config.yaml
num_hidden_layers: 8
hidden_size: 768
num_attention_heads: 6
num_key_value_heads: 1
head_dim: 128
intermediate_size: 3072
vocab_size: 13895
hidden_act: "silu"
norm: "layernorm"
norm_place: "pre"
norm_eps: 1e-05
positions: "learned"
qk_norm: false
attn_scale: 0.0884
bias: "all"
tie_word_embeddings: true
parallel_block: false
init: "normal"
init_std_qkv: 0.015
init_std_o: 0.00375
init_std_up: 0.015
init_std_down: 0.00375
optimizer: "adamw"
learning_rate: 0.000524
beta1: 0.9
beta2: 0.95
weight_decay: 0.37
lr_head: 0.00578
max_grad_norm: 0.5
warmup_steps: 293
schedule: "wsd"
decay_fraction: 0.886
decay_shape: "sqrt"
final_lr_fraction: 0.05
batch_tokens: 131072
max_seq_len: 384
doc_mask: true
train_tokens: 904900000
max_steps: 6904
dataset: "wikipedia_en"
MLP neurons of a small language model. Each row is named by its layer, matrix (down: output weights) and neuron, and shows model dimensions 512-767. Each number is 128 + 24 x the weight over its row's rms, rounded and kept within 0 to 255. Numbers have three digits each.
A block is one neuron, or neurons of one layer that tend to fire together. After each block is what it responds to, as a language model described it from the Wikipedia text at the highest values.

L4.down2136:152129158076119131125139142047168158140127141126148120109133127125117137128134139111153141103100126134121121125139117161124126083125128102134093127142145130118108117183161112152133102145128085106141129112094092139138080146068190152153136162144082129115136128131130129107157123125115080142105115157134076140118135133168110117068135159137139123159147107102189123113131116126173138080108116143136163109190129178169103135102114158152158164103143116110121144135121104136151103090151121146161128129142143136140137143115147109157107107103125126140116127139112078170117143104158152159132087160106137131148130114158146126133114126125159145132078123105136120125156120141170132115083098081097085139167168155145155136165163131124120061144120143124180116096150114123133108062114136
L4.down2639:108109089123126111129129115186122134110130165167165163094175130138114119144120178140077132101122118138162114113107149142114130114128128143096125080135157076129121124135133131086091112134108071123129104133116137150121066105115133136122119130086149126124163160101098097120114111114104129189191122144130112088145098135145082197116115138091146132113135131131168082124158135136141139149106121091097127110178116132120122142122137134108163141077152144113149172106118118168113124112153131164159102133129141095094129149138153120110126152141133100096106130115128125102095131147132141112140114152100129132114120097142141146121094138149117131133125154117144105175153091108136129113093096115176101179147119125190144133152155116155122166123106078101142121121164095124115139089146123
L4.down2663:120121083121131114087116145124095104137120169155163140114158122145157138144153147144107125115154130117141116160164157155136165140138147125112123061152127074124094092116076139103120125197115104102111095109119129116132106136133122115118141135080116107110144122126088126111125081095093137161143155170125091098119102148209105162100070136146115117150154152110166119131146131156144131135108113108113109144200103154108081141086136131142131140095155170119158167111112112181129112114153110151131108101133119104088131184129178125130121132116139145125129137099134140147095156098152133112151108145099144175143124087147142158121134112156101134112133134118138114179166090126114120140136091125132104151154168138158138131157135127160117141114101089098160127137115120118134152124120119
L4.down2779:133104161147129113118153116093130098111116174111151125149154106089132111161135161142107154155133127115126103087165172133147140131171123129123111132121150151155097101099090141046110199192142122106124129117118127077132137166129115134152156130112147116088117082084170115112094120108097098127141142114133132116148141115111159103120151138115111092160120177137160121166134122104125158156112097143107131146151107133064160149138122150113140160090115136134133155098144154110133127127118135162142156156106180113135151125151128116148107118101119112150132129128145124112075128104133141107115149108119112113135143093123122112130114107091108095180113115128142160155145109151156103181133107156107131102134143166141115131190112089111186067076123148159155118174152124135123122117125106
Fires on the line break right after a paragraph's closing period, or on closing == heading marks and table-row pipes, before a new paragraph or section.

L5.down197:131153130113073156157114159102159075096146169155147101124178090114116132121153110108141137153139145122122118112147102167145156095177123173129085103117110108143173090159144141123094176144136114144080132145144119139130102111128122139148100083165115115179103104130110111121114117126095111114143108103184123174124131115081156142125105122164083132129163117108119114105111091115110113140164174128075152130136128103109080130097131148149129126131112117150161128164132081122113139140137109129109084150117147150131123152139112138098109135163140132162077146136118120102117131113128099129115131135129128106081122128134126113072142091149119131136181171115165078142152121120152128105109116167111107103180178153157136138069081097136139098117132071148149118093121095185145144122107135
L5.down248:157109163097125120181161141095162155147144168123171162147099105103126090121177145120127142124132130161106114110131115138096176127181163145119175130146102129117109117117124127147152080144125075123147134075112122130134130122117156095151153125145107120103103174095120127132138143142136098111112085123166092130099144117125094103115154132145121089096172106107146116097176178134146123114126135093109088082113141162112139099143140109096108107147109133094080161134101121123147121129099099177155114152177158144155086121120115148137118148081159157143115139110114113125101181103126149150133143159136132128142117118140154104107098100093165145152143125106094111138118132104164075109151092120146125151118125117106112172116112127124120098102121083104110121157151141122129096134069122
L5.down385:118110110112139148147131101116120153142112145141161124099117141085105129108112085155119129139144122125138146143103163175167096145100089120153092126123084131182128114143100140124101135115131087106137117142142140147097134141145169131139119135121118088111100132116113106114141097137124082118143111133121151150128116108159131169144154157146153156089110146130136120140143143111113136123121115103126156110147124150127152142176121140164111134167149129134165116114111141125118143123136092124112154140132135112109161122146114101119120129086100113131115133126167146125119106126105121127102141132140139122156121142071130121130149102115105153108124101109104129188138175114148072119154119146148113127116102132090090088113094118111114125158126182120133145105138061128095151134127153
L5.down586:153136126144125147100125110160109162090129135136125112120137124163153127147148149135123152134112123141109135122117120097153120152068105134160147185113118103133133117198113143119120144125153134111107164123100110121114133109126079129141111109122174118092152152111140122151130139135133134129147162118108137103128102122136114151107086151171083148146164130138127115106133183128153119129101125139155129130128123122156114118119162121164133136105153146126106080155116158109138116131124115146123130070142147072170128138078159126157144139112090153128087159108158192119119134122166120138135091130128148145130149150095108136115136141135167107132127129140080135120109130152104154120147131155114122113109141123135128124117132144152108150155161119111107170139121125101117116126136126
L5.down754:108108110100164117128173142160163114133143157111099170140099146128147102118107146111188112088136080162113094121118096096174127090148115129092150115136146115116124165129098112101126147145115129109168136137147122121141099137096160120110090130156133140131128131145134161157124163122127134174122154152101102122109106157135150152141120135165121126148148121155142089138108132114127138123161121110134135115100087123124119112152140123133118106113084124144095120134110121142079156155159142097118099124101163124119116141148142168120145134109087136134131136130107119138125142120110111159142122124103151153165144120138130131120108147134130169091133114156124084159148134143100163104116144142115156123124136129165131097107082116138142114084145137133108130132145125103156132102160098
L5.down1062:162160156100126129114119094121140119147117139105133109139108131094142110100171152125162122151141142115136135138110122094167112107102167122107147157111126132126126130145142121126155136111129108105150125103125161110090153099122083129129134129128122181115131114095111121113116121085103128141153151121128160102146165064105148084108143129145168143098099123121115113147130134119109126119153124139096135071123138137124135136127147121156162078140159124149142066179166132135151125153097066110146147146137162128114134115119115152076114157107139112130136118100150117135138117131118138115121112144136137157110089162136142113074146101127158130130120130168157146163074180075074115136070140197159107088131144141116104139135128125093082122134117117129132104145115102100100111108125110
L5.down1190:141098111068149111158100104123157135110147133127127110120158129188115137156151154149132174149110108152140082128121114135093130120158115164140117141110099108101120093118132139128116151144109073118150128107105106134091101136100120140147126141117140134060128116152113160149157130104117136166154142113151096119144122137148105165097128103116131124100130123092151140147144140131153137171101100116136131140124107118093142134100149146095123146110120122134114122107139136105120112118098104166128135130156150127147090189147148118079121128114100140128065103153167140151084120134115142070120126135146121163148125091155132101125136090157132134179113128115149115164135142109159128142105111118130061183174159131175140140160135112120130130090130096134125140122164103159082143102164154
L5.down1382:099103129131158116121135152128166121109129132140138144140154142166123095107133089130143133117109119126165097184109154139153097150118156109129143142112131105144118132173144149142110118118128151117117121154133120131137114142130142115140143092118160138127185124110105155105135125146136147149140151097165158095124108104129137138133125137136142146105127151128136089122135160119109107124130138123118109171118137113128130125120131122123147138154138117117147160137122129101114150113111156147136157112125119120094165128118130126129145126108126135152154127125099138134151114149122127177112135180141121120139118124148094129134164138159063155093147128108115118134128107138118102135098099142169101132123174140141161144127146123145154114133139079145142123108119114104132134109170147
L5.down1465:141123146106128122164112100108126086126135153085135137121131159144124124105168142140150168106150126175126139160119126141108123085136129147111108145124129147088120125109131131114125120160115111101169138119076092143114144182114121143144095154139145137106067124136148139131149143082102136129164124109151124104125124146108133107104129152118147155116125162083163145165123116123120187147142142112150114155137118149127139164108128137094123144111111141134123128150086118148115095097133099149151171105117142153163120163126140115118099156130081100073115103170178128130088125166123157110112124132118121174136087135145126122133122113093090122143155137139146088172158137089154141157089093097110071134121112122152138135162106120104115108116139096128135142127130127176096156094135139
L5.down1579:121158116138127113105128164128087164131107101151124094132133138111131119110098084144194184168125135138128125131107139115094143183140111139151126118171119110141143139157160101104133064131136125079185127140133158120106156124124151085142069135121111139149157115099118113172154105126137116122114098106147130121154125183156114170151122114131138085099155121135142122143152161183133121131080084108100112082095104083138127079173100146115128171127118167157104120109125115108102129138156113177145128133109157134137139170132158164124130085105145116099158153094102142129102154139145129139100114145118112169124127150093135104141134096103137136141135124124188125108116140138108164103125071133138158094125105103157080095175123145123100098122160151151110127108131108099119106121122098
L5.down1746:140155115126134106159150150131108121138139141158118127164078120142063099135130150108139129107122157153118086139147114167132113136113099128110116124129126151096148124175107137143154139123132174158124171147135060118159138095118147127156114169122117137133111110156138106125172156150102130094108100095139138129119143114171133169126119236159144121144124122130116100103075090146104136161160106086156157123150134117186098125088150171156133122135148094081135118109142135095112090107124119132133100082128160159156103123154126145096117147161088118172160132140073134140132108135113119135120143120121141122139152158092090120159128130129137150174152145145162145163152161125143122162107161106100147136121118134149095174144129088108148099153165113122090135124158153149149186153119111
L5.down2158:167108140109083131143081131111088128124083136123112127115101171126130121132138140113141128124096109103146169142160103171118110102184121105119105150127109147120108147124134138117126148134156132143157140130114102124130151135132126121131167094118125165161142143150176089127170134162116115138137121145154107108168115168151130157144156130113136127087145128135090104115138124175112159116140187137160127089136139112137176139143108136112130134157099105146138138077167150148129138098093103091137114138161121071152154131142120098135114150172123098083127122138133139149111118122138099123121123128101121119124139144143158149125132131128137122111115076140110145165088097160115136105171142126160167169075132112135115095179120144146105161132148129132097140140129109112117147124104116
L5.down2353:157111109145133086088124158171082169119133201132129142125133161139145133146137148105138143146162105137174103151102145140174113132132107150113125113155114148128095139135101151087105093116120100140098093077178148104138125128140125160169118114092166126141153137130111124145078077117150125150133111126159105119156162131145132165115098140151124126116114168102184151151112150159112149149142126123113108129160108127104135104107112140107106117105142151129145145076123124117091120119153111132121159126129181128150139132129167121110152130121135141156104144130172115087114129119119131100142072133094159129120157117084167095113101065093110138098118164110159156201170128090110097106137135121141128143166113138131145127134125141133149184153109113117130110117103122130107173151096176
L5.down2376:119118133141123114155166126114133169146094164124133129120096115102153136151155107116169158171111166096118109130115142143128139115135140111115147131139139163148112126118146137119126135150104162123164101129131151123134133108127087108188158137118134106137123120119146141128116138135094176136145120111123129172147171131124084137121120160107142128093152187160133142158135128135097120154086135117095106128123119121133139185136115140139122132121118145116131094144141136074115148119125119102136129071109129140100162123153133151142156147118102089126144148134147147132117154115086150147145115135136125136117097130110111118162152095113130111102094090106114152123150146131137172123151110137117133096166106123063141104114109090140142136119107152165145146109146130101126112131178148
L5.down2446:121100048130175093122157120164169117089103142116137126092146117155120141136148116116145121131102153143106088131159137083160117119165164124152129142144128138155111160114144122125147116173127091108152109088118090124137117110117124135170154122142113118131126100160115119173115124106078127143155145199164119128132124114124108145142131108147152154126067146145188116113127124118145169141130147127114091116135131156118158177108094145100136123130126108128079127090157136114117114152143109107137170103103132117080094129165126121132135139089150137126156109165114140130156108134156152112152142160131126149099138154132102133133102137101101145112114109140193091136172110163135102135106128133077072092094144151150107131145133092126159144123135129121128144111126129157116131108176151
L5.down2579:142134129106126113147164103083146099137150131142140093141129132130164138094130168136153154145118107137139092139152124160151160099097139133130165135151115129134113131149132123098132114130126148135135110111123179129108142125125166138148152107157117082164088137111168122134089171128110144121128125072114090144134130139134163129110099129106151126122139158173122070133171125126114108103117127154104174082161134154110151134107094161114102117094176122124123127109120132110119096103111132114141050134136163128125183134123132124160140124152130116165086168108139135118089114090106148132125099123132087089092118117129145076139169093100170158131119143085077109127120099163174125100117103098134108121135103115100114100118126120116132117160156157150130159129153116118087101133152092
Commas (and some "and"s) closing an item in a mid-sentence list, like documentaries, / installation, / verbs,; also line breaks after a paragraph's final sentence.

L2.down289:151144147134143162110106150116151078164150120122116128121134104138153148158124126134107142117083104161072109148109115144099162116128120176122151149094088194127128137155151133136143133127132149134111141150108131157130140103152119073128153091129102110117161165144103145127140117132109139099128132115145100151102112128137102124096139146135104123177142087124096111143108121147146160120131140089115110145142117119144154142117121155107089141133129139096166111148148132124121106133172112091116138129172114156173074125161161151118085168134111095103082096108134165163119118126114130121097142126086113142128125170139120110093139153122125102107111101100134109087062127172148132103136101145126128129107138155136121173127153156140126120153129099148158160126125149133148115153101146
Commas, semicolons or closing parentheses right after the last piece of a multi-token name or noun in lists and appositives, such as Pin-on, lawy-er, business-es.

L5.down149:113092142129129124112112139169103101117117095154112164090118107137124140099114093139125115153147144075072106157117137086109149155114101118125150115147116130136164184134131122129126119148118128139161110111118163126095113131132098107144144150136111143141131121132144141116083102182151117134113165120133177121135131151166104127153155169127095107150113126143132139126113100121138134105106126130113107142109159102139125131080157102181134189156164137090132165148147165123152114151134103162091069128121144167158133122132178129102087154125113154131099103117167135167152111133121144127075126179146083123102103160114112159111142100113133125125126132136143195095104128127181146169147073131133162131149099116134185160125132098129130154125125149140127136133105109110119138161132151
L5.down223:127149099130105132107129056111128118140131153133108146118150150162107117173119115099118118098150068175158084120138052083147122155107085122130105094132091159175107126067095122151102133148116117151105099163096148118118106127149130139153133131110134137140139144131158155140140143108135121099092138107136122115157169076180104147127107128157149100140126139178160116131135172132120119114132150118096125170136151118122098125118134147105134144116123109108123123099151166129123121146102181167131149154119109171095124126108117169113127123169146158139111112154174130157136085125095133141107110133119118118180104117115107181136126096124147157120134108115153134138157160147135120137152129129108127135103129128116118093163081171117111120118083079119151146160132109102114124149173129
L5.down238:139143145109124085153110138093126153115111098130161136130154128120140159132103143106167148131149139142086122156125134134145163139199127118128140157140126170097114111175133112122115117154148137120149134110111154123143108160115152120127149137109139120134107145116118116138113088128101094123150122122152130114133126145114106110150110149095169130135092159123158172120118100107143129111135136133130154149138126134101078133126075132134130138117107097129179131145143133118148095143138099123132140161117144128108140112146156112140140121118136112111126084161118117141128122117153153136114129122122130120120143121126126128131153092130088122162160143085193102143105153122124150154103115149135096116106126126157139138123120129125109143127096134124144112132144115112113111098154143
L5.down257:140110140156118157153146096121096123112129105129092136101124142175109102119090117101126127122158125142154130129173111104122097150090081095132149117118106147129120132127094105119117107154106115122110135147137152117111114123145132151122192155130159130161183117114145134133139140121106162128116143132158123141176126141171084118111136179077116104125127120100136138159121117129156117160159148111130157118150157091103098114109121151160127120130132173133168086099172143120110162172124177119139118048120113162131160106114111131100118113119133148158141149137159133157137143165158095140125129118089095120109127129140110121156142102142151120118137119156123124140100112122119135116146169161101114152125127126177105105094141097122090101133127141114124167164107099106112158155119106
L5.down437:133159130124143128179162126115095121112124124149155118135120135101099131131093121124146137131143111091139129114100111125135100102118151145124157130104101113128168119160113116104145106117155148157115099111108142181105162154125154112131106104131116153122181176161127133133146117171121130136130136143127136095158110140162153123098124104120141111092142093143123134141091144089113138145160135144114127121116115077116108155154096131102138117083176125105141110112186144125113139110163106160135132131139134120157100110130151142097152142117126113114112105136130137119106140134148094101137137176164131135101155147118137100141124091117091127149099108130131111113127115119129122119145138162122179127147096138121133125105140143155080127097125127160150120130136129160092121150132140
L5.down558:147144121131175110128136152058111125111130153142159108169110118125120101161102122090147131114097136138116113164124130096125094091098118165139157181154118146062165125107132129106119078134141122177130092134118078110133133159139142090122094114082095138168147128115135140111154159155083131139122158129125151094191131130149116107069116128164084139124125127103109160110149142104121134134130119101113102143152133120157088109098170159168097114137132131127115151130167142115164145167124127118120169144081112150195070158139144173088105095102133168147129119122105148125119111142156135134154119113169096111142125137117151151107111124139152123122133180117149099129151082107142121168084113111106112161110131121128087133084144145151133087093148123127107093107118131116095139122131147
L5.down782:091133150158124124152140161086111178123175137134119064088125142138108117115167087095144138101134098127148099134088148104120119167165089066097159156127152136124156135128123128144131120135124125120095102145127118128141145153141133133137130153151102150107117134119125076138123126144155147110099125112102089137108145132131102140156129110151150144126113144140069150167123113155120146119122100158101114149121095120118127122127126112122145119117088156115128131121184132166166151134168157128133148132126131110092151117144102115139128086153119137135112135100139096125171162150184137110135118115112134186099142167150148119156129152145103147171177092150137106166126148157140121108154139126137100104117114156139113157158089142123073094100084126133089098146117184145059156164147125
L5.down870:121181144127099183094125126163096151116116117132096129117166144168093127141146127155151124104093117128154137112146132130148134146118114141141137137146166148121084096073122141115122114146128114138128100110157137110154117135175127092140125174140126149155147120118163123129118155155131126117077146140124109113117137127107160123157082132134197086109120178137135141104137090116139111106090129170116094165161144122118143173139130157097134121142133142133137162154106171137145084149113182128127134136135148135145135123096140179142148148099140122133129144116145093153151136109130157133111105167148138103142121143141127156158144139160092144166084103097122171144148137107163119112107153169158123114124164166154096114128111128087095122127138101118149124142092108098123096152134155
L5.down1578:135111144146115133169094139234136100125143132152110144079148139106106150086122120130130115149090168136180145138157169149142128095142150111128138118151141083153109124135101117068118132127136126102112132129093136180136131130145152109142162123126174146116134115106127085110151105125074142105129109107121137132152170119166123143110125112160146125103136162140120101134122191148136114124118114098126127118141130168093123148145142118089139135115174115104128165108150131130139123109105135164115129125127149120160198157118137099141150133112137134110095123137170132114113174120107135159094122198116083154148133141076104144109112082141149160191103105176157101142152098109156120145137112112119066115152110151178174101144138125144107143130120141137152108112114133111109110127132118
L5.down2361:114120107139108137106094081118120072119094104092140160139141100145099145101131138120163129132158108140073159142110137101150177128175147127114178123147141154141101096148126093132142159124123137140131156114116124106136155136113158112107165138126145129142112169114130116149169101135119090134130162134142141130158124152126090124125094121144118149136125150126108166116132125164079087113135140152145148146133118156146147126104085148103169117108170109098146121110114091086133133148122160154124150094113122162122116149135130119114103086183162137148139124136142106122139097122152157130173133137126114143145100190139176181132108154138100126084132110178164107125091114113135141128109143118101092152149093105145161153133142106131135158135080104144168146153092106134083125124097149
L5.down2364:123121162098107086140131102119142069127122170088128177144136088107139133162123143142095150096108130142104154132124144135132173102136127168085098109125133173123137097141127110110132134127100121117135138155154146141132138170107171158079191189155160143118062118133101146145157152118123111119140142079145122128117088145149139121145189109111147091137143116147113132151125131102128138145116148152124122077135127107132127085141107136096171088109130089115122127158121086136105129127126086139134123149094136114150108134119170173106146143141125100116104136127095162112128108136144172147110124111109113121156140095147126129104160149128131115105111137121107088154177190121116141103118122109138133125098125133094144157140167132078164149124123140136132126123207084122164103100108144
L5.down2405:119092091136130150135152137081136123115100176124121184105110142197122161139140097127132094128165101107106104127063109145157149104128135116152087134127089146155117086104124125086140116081106161144117125110121109127126192100148154166111115131128114111133129119126103136123114128119107136115141133126165128086118098177172132105139108145132145147123098108152109161117119116127124154153136106108077130154103156147162091131166129092081108133129125142162135104144110129150117115074118167116160083149118158146141157129125108132137113111107145119138106123119133155152124135147153123116116126126129137140158135123116090127132139129134150114122103158131121115134103136130146153093111133126117138152125132109129148137138107156110129114121146129090110146128116140127164143132185125
L5.down2541:139142133127168144147134083131148121106163122162152103126147125150117143159123150154151089159101111064107135135135149115152145110116133141128131103116109092154115131084115082124109101109158146134121110160110127122120162115141148062133152119156096159111165135114144104121139134144165129111083173124134129111108089116130186133169116106116143125106123131158135131199114144121119127119137146140195117151130073101143113163123093153114130113128169154112149124134114131099127131124137140133160118137169082125163155117109155133111131155122114121085102122097152142120102133112107145103125105189119140104130107134084137124135116128077146161103116076116125117114135128084158106098143178132157170105158099104123162093123134168154074114133083113117103136129110110131139140173171126
L5.down2554:126112109099158090128108124208123108100096129113151190145156068077109129110179127164118123126103152141113146146150108156131146154135129116137168111127104107124124141151124110135140171140138142128129158112100142140097136132123118119098178112117182108117120168112097130148149129141106086120139149132142127103105117152156097090155128120113140122192128115130164108085155143150164139108117121151154119117102103148132097130083126114130119091126176114114103156143144118143102107132128109148090076156139126133138103128145154176143155159157119116151130132144084189140116147114126149143131114127090104138145139118119125178099122089116110121143062109113177130137143130126130140112136092125119114155130101119140161112129106122144150154154107107120130098108105087149143103120130113
L5.down2936:115148184149126141135130114103134120142152101121123100113109099151134146103149106162136094097145146167102151164098134121149110107109137150155123110099140143175133155106125116099118140151104155159136166120109132078142155138106140076141146144152115110145123102098118121132129122143155152125111155077133115110102103135090135139178188083088093165118132164132099127182130107139097119164119119141171142133080144122153111150115103082097157126140144078160155089132178118124142119186148151126093108164140105187120133133145147117140139130144156130077173116126084105155121133111098105102082159172170140156143117104103127146124157154140116145127130132126125112093161106128077121113135116119112181168160122140143124096101131152117149154089135161137158130171131157144121129146118126
L5.down2950:115128073106165123144113156187145135133103123079140152118131091123170132119130145120148182115114162128118127149146140135119118111111153154147142147110103115135141101086153106136135111184094108136133175095095131126102159122110163154142168090110095100117076156137110157142161095149105120117179160137161132142111099191173086144083158086126130130113120072142158123114109157159139122088145140135150116158081106128088100092071123157113093122085135116110133153141154098101135066156133120165117154141141125092099144120100159148119118156120102134129118136128091149106167154119148124142147159111128115126106109153100111129113141133129149138135177154055144106123167092139166129112092119124142096149114132113096149099153115126096148138147149106121127143132117131142127142134119149
Commas, semicolons or word-final pieces with a fused comma that close a long clause before another clause continues, e.g. "safety,", "record,", "atmosphere,".

L4.down209:102109136119115110171115133194140153090104141136138113102125148214128119140110122119100121139123111181120107129175118100127145148153112117118093140124122107125162146140128159095095135133163098124135150148135143140102169158138116132106144124119126136102140142114130130073135187106112120153170138151155155104130095129149156111104108135122123127165130097159102104133147139151157108116155128118139115114124141138168130081126113130133097130148136148077102086125115103143126111146165075129091134149117099153133074142119146132132105125113150167162170132115133119146149143144104149098121110130096119129160145128131137108131118079130120154110203145145136136164122136161112117140113155144093133100111159166092113112171116120142125127100117163138122138122133142134116153145122105
L4.down634:162142100104111130138144152080108128144148113105150144147132134130154136148119173138165168108100145163123150085173143114128172115134141135120127173138171140107123126134122123106145086114132108127133119093117138106121139148162117111138104166171102120093111113152110165096156131118103090102136150121125095121115108137128148116112157124123121152159124135129135136123151102124104149096112131122138144123130121131108127113128099155119132125135132146096092126149109096194114099132128106140160131184134153155134082177120161137152099121155140105119117135090101164118106146139098151174146110146123110122108139097171140147156109153135106139119080154153143155095183130116135155128156084091156126134113141122124129133111105122162146104103111107113113101118140107094132142106121145
L4.down2228:142083102146155160106070109213102104107071126150114152154148123115137145147135103118115092106103171130144123131133113156104147108133099124152157085114131116149098130141126111134126117175091119129145146127110143153166132102138121141110182156116134115130133180133131154130139119100159153193152107119133116141129127148174140165121092081110135133112165100104135130108093105118161116126161119107145118140136094126160119138130124116128108145097152145102100133108106149129120141113181153123148152171154144106125133110103086131143134153136136144157107123133148133129111103120099134133125157141110118141160095122133094141167135135170135119125123142109113142117114083122184109143185113132132120129154118106144111104130088119098100217148132099157117157164093105126116109107152150
L4.down2427:132110125147127154141136136080113139129096154089147125120113160100135109149163087104143058133127125149116147112102106119134146121085149148106176116150086146113133178116103117126164090099146133135182148115090158078157158145149155127165166158123124099123078123136112135142152132137140124174132181113105101138140119170126103098137093094158097106125140129133158138078127108135155177094158114099147090136136147107130132120094144141165094106128110100152172137127169095129135136144108123147096143131134134152138091137146109149112118111107146155126107142092115154121083154118123128192132168126113185141156127136144119147145122152153117107127092100146106134109183129117092142100178133115134141141145141118117151137100120129153093119102114122137181104085104136090196099144115163
Commas, often fused to a word ending such as s, or es,, and verbs like proposed or began right after a noun phrase subject, e.g. "plan proposed", "instruments,".

L2.down887:143149116129134118126121162200116150129137098112147169125162129144180133130141140094129086131143191165122118148086108108107135128110161113173093116128105079147110149111142147133140114145080089093147117142160135159108153125159146144092139133142152119117104141101134125168064118116139150131108116114143118162149145133125111121088120117068130141132141085120139114144103132135189136108169117111171097125132107136125149107114164081118137127120102132169128152153132090142123133174112121141110135150142137112169129136111159126151137133116153116157125156123153156149174108142088140123077134102143089116192111151100115144135175118146102160119171144116175120141144125151094107158148118055134096121178130130095136109125128155095134164156140145126149105129109152120101099127109139
Commas fused onto the last piece of a split word or plural noun mid-sentence, often in lists or before clauses, as in "puzz|les,", "wolver|ine,", "produc|er,".